From a checkpoint of a small transformer trained on Wikipedia: LayerNorm before each block, learned positions.
MLP neurons of a small language model. Each row is named by its layer, matrix (up: input weights) and neuron, and shows model dimensions 32-127. Each number is 128 + 32 x the weight over its row's rms, rounded and kept within 0 to 255. Numbers have three digits each.
A block is one neuron, or neurons of one layer that tend to fire together. After each block is what it responds to, as a language model described it from the Wikipedia text at the highest values.

L10.up253:126117121124106179156096137148122093095137163064179169105156139222106101124092167182075094132185141062116102093105078123111096142118141130140168062084175151090124111134150102100114141151151140106150144104159080114125160088119172195138088094101183111131174154102097151102108139125127138172
Day-of-month in dates

L3.up275:192152126135130117161102083154151132128158142107116102141144160157073141130125152139081104175104144117132177137165164175121135126134168100149146134168153135146146170137058101119067152157102109138109133166184115145120139096147067139148181129110061134109134136105138146132060144047117145170
L3.up398:115154084133148113165075141123097132168131126109159202150093144154123101147084116043136117076114123128093188088147154109145111165095136098137116092161190104141135208083139134081043146156153156134167124137115180120101055138164138141086129104133119137133109127124159094137170191154151113139
L3.up699:097107112141159078156088161122133143166126113069103094133121102117061205106164145141137146126128128111162157141132135122123160150127129104061144102121187159170122169156151120086090178158178143150081197168110124080118191138183154148135169125072128121131120182116086124096126140108135197194
L3.up982:118137147119111135125138132104131110159130150128161127175146103072128158124088171115117129113069127136164174192105108140084166148151133122124120124175132167120096135107097047161149137155086125130079153108111132107115190093172111135089124141076112164182150140126175097062114099127129153085
Mid-word piece after split

L3.up32:169144178085158161132111090157068084150129149108164101105116171146147097162165103127154165161169084202112137184142111156189122107115117113132157119090112116088138122112148056150155092141144106125103157136095109137093165154176135080035200103113137119142122151143192131128131107126142074101
L3.up407:128127150103147233125121100095140133075154161110172102172116079167138085135111095111144143137142115155117152090150094159155161105180153136125142195146148146119140142108150107122117089147102155065094148171090137141109143096113129097067147128159073139131176118076114098117064099114087148130
L3.up835:137118079148134140068158131135146171158159137149064137158171098120114163143119126112094148126162121149062063103177162182124175142133097137189172127133129128118124027115149147162123141126160141174051109142119158146135128124160074105103170073151046102077148117134101111105083157170154131163
L3.up906:122103085150168173107125174138113140135148108188145111101105081146105096169172114126122131132133161119101183099063117101115173129080060153153165189123192149088164128164116176135085138151148074129145106131116145151131178077143121028154174140121163099138097110107137088108076124122156092083
Word-start "in" token

L12.up34:150117105095130113137206137127157086112104115092109146120085148112158139069072133105190099114144118175088223172125130146108092159111116148105162085091135137176115071118103112158125170160108144167119165163113211170120119137092177171127138116125140156196100156158143094122135142127089151184
L12.up235:169100108143158085056108129112156108133207113113139078158159146099165130082186136104162078173131124173124166140114162121074140140131132089188142088137153067101093158136101093111126194108123095161203222132118131149197191084132078091153151105138176118139158119079147127061165117116135113092
L12.up884:163122102037114118125170114111185093099091168145178090164118097126125144107133150195126104099172137185162096126130167083105104152093122145120164084091118085140122078105066142075163089094110175170130173109108125089078127110132201144113114142153133152162179157153083092140144153139088114105
L12.up977:120115166158119101106121121106090187159098132123150062159133167097174147129122114167132113146122080086111088104148126111132155096087111121097108163069123149146126107203095140199112025135078170092163233153116152083125185094119099102132108165157052144146162131140128128075100122081167139139
After a person's name

L3.up298:127106113139119094171114098140133107102136149161090126075108111110083160119116138190114142125149090153171175152138118092122138098133085139166127056087156167090167183095145157117148099138117119089082209114090113159129132093129145159071136148146157146205115121113164156124126094127168118109
L3.up413:181082134130110097125079177129104105121177122113076126132134091198113117166100169156111097140160137171117193099186126118146091165137087125157125062089075092135129153116095145108126108096162074121078195133125149053115163138156136103071083099115128137176092106135139115138119121105154166147
L3.up539:130139111166118117107115105101125109110109152135125133100114122133147136136143141164077141090143088155109136152044150113173128171073170129133127090127106108105174105117143192104078092143110114136096114103139103135091124134129178142090144128155128151172113097158119113070103153083172115134
L3.up772:148083136188164164154077112140156109112141135091109133133117156157098097174079179091139141162165137141155109137130163150090127121104147127136145163089077133159087141053144126167167106147161103078133124166120127122115195199092182117057164081187119162144176118095073121100107151151146168142
Sentence-ending periods

L12.up227:152131135087134130105076130121131103098138079114092102133130166159155110199105127125145125183154186119095120189123168139121115117126080114140128115096139156085056110147166147157146061093155115184110091144156151090083115127128154169126098183130149117124109068162188098113132131170113026074
L12.up318:150098154098160139135130146131128126170149165079149094092190073068092089153123082099077160128097055144178120143147114186132163125156141139115146114189113119089142092137194121116160129121159192181139136113054169144123057078130160151122096133116133107109125161148151100156161183172173138137
L12.up459:141133104120152128133172163134156148176109154050140119132179126115127089089133116149126157149172070147100114134126106138153164161124168143101075121115127097175142069126112162153125108088088186121091104099115118148161114099135164140117084122163111104154056146146110079112106207093138145104
L12.up979:152090134184145129117165145129125116127149155109171133156146149099127097208120156174137173130085143182093166122111173133169087087069095053100109124146107150151153082093088144152129121130164089145129169114061106147112144092126182154145160151175042117097113156134175127167117130135111131103
Word-start fragments, esp. "in"

L12.up83:127137117117109117141108086149104150139150169151139073112125058165131100193105122113126171098135137099154111141203122113102122127122097119092163198123134179150132206104092146155128107159122150085144107080165095109165145114164159159125119173168101090136157150113144173115098132112133139117
L12.up520:211119150131137131133118100132098166105129123122161158099173133136114157064127095138113193105125131137154084177169084131087129139092101111043103105113116126068104169123123093086132076087110134118150132106170159124158132080077118168087121100155182104095116150142112153102138131099143115171
L12.up584:128152055128140078146133104193089132119178149144081148074137074130114113104217136129113115102114132147136092129133111145079081139120127135166167135079145165095106130169109076195080138107140115171103167156141105143115160113104107123130123157039170145077201151159177115101118145128096155120
L12.up792:158098097128176141062126101151188144149075163142173108121139177139156157103074125085098202133148069163161099173144051139152140143164140152130104108141084106132123094113120098112162148072137115114136170140103131130114112100089128162093075158123175114165076130136173111081161156081099154158
Split word fragments

L10.up882:142123191186107108069094045168156136110094148184081104099128098185120186135139125170112136076139124132169099113150064132139161127166156136059166132137123128094145179141150106106052100199147080106124187081132106125151170156086115136097189111108083133129115167097130155106149157140118109139
Start of verb objects

L3.up214:192140111091144156135034149110105143123124117114068116122142148125158094123121102159145132137180104107132149147126133151168114083151084112149111130140121110184141058151133049179114058157177199111109124152099120124105156085140162107136091120157123099124150096142162128107066116158107147156
L3.up519:189157102151095133172156152102128192158153134134110117166125098078105145127102061179203136140113158119172158125099163123064097073140051101181094116105086122132128120126183179115122150160160128089087151183124147140114191128157124090131121172151108145128179115065124122113063125108129072105
L3.up583:130141116162146165124099116088083122161134151131178139104072076087136185154099085143175172209158145145113128105211142138098188069159151154101097128147153114156085133129125117090115105155112145140074147142089135168123228130113098147131085156152122170158153098153097162087098152136082044124
L3.up813:118109154168088090110101199115048124126153108144108143066128109137169127185120115150113084202107087165135052084164107146175119130117097063112133157065121105165144107163117092152131149168151115107140153144084161166079174155157155146180085117118106131170156142095133130137107145094185053152
Word-initial n fragments

L10.up759:162076136175143098088104102124096111179182117156125091144137118124088090087146149103046132165093146152105134186142101142128059150125107061137123158152105136139094145118108152170082097134080089183123106189177099176163191118148166157143186104123151103126147185098116160031122152068092138123
Word-start fragment tokens

L10.up796:181148162176121150046118145135091043179121103156097112188107139184163120147122150163132113183154150082117133133125094119112093169116147125079130066141122149151130167091147112127086117135085120131107072138123110101128117092077170134085097117101114160220128102170072107086152131121063110153
Sentence-ending punctuation

L12.up166:180146176152170099116110157170143103148085113180175141147118156124176136143089111147124096115122168105137175060064089120065123119120088117117116091138099133102139114214177150125112112138137121154134140139088053073152199133166112150178086102131147079108093128125165119133115114136124144145
L12.up201:191090136152115169126098157086095118116155172114136141142071143106134148193077155125090124155156143104083163177103128123082128160110120176078132103096107128072099181092144206105122106148092109124131066142171072113155100165163163181117148105105121124190081118161134122161130139110168192133
L12.up446:227072151162068140081139145150121138132122138123138133123107122154141124168125133183151105104168090106156150109152127177135149195111171120086151115128167142164133183115079115152083158161100136078106148118174080168076115103142164139108155196145080126114151177120129114123078105170070158129
L12.up989:146160135131176163116156136142094118085160101146064142145132152126172131120117103086090097104158125113210177040102121130127133138201156143119153089123116108073148096141190132112090119128123110092125107199103119144096117130137126095089138091103177169183161136098134118093098154158121166154
Sentence-ending periods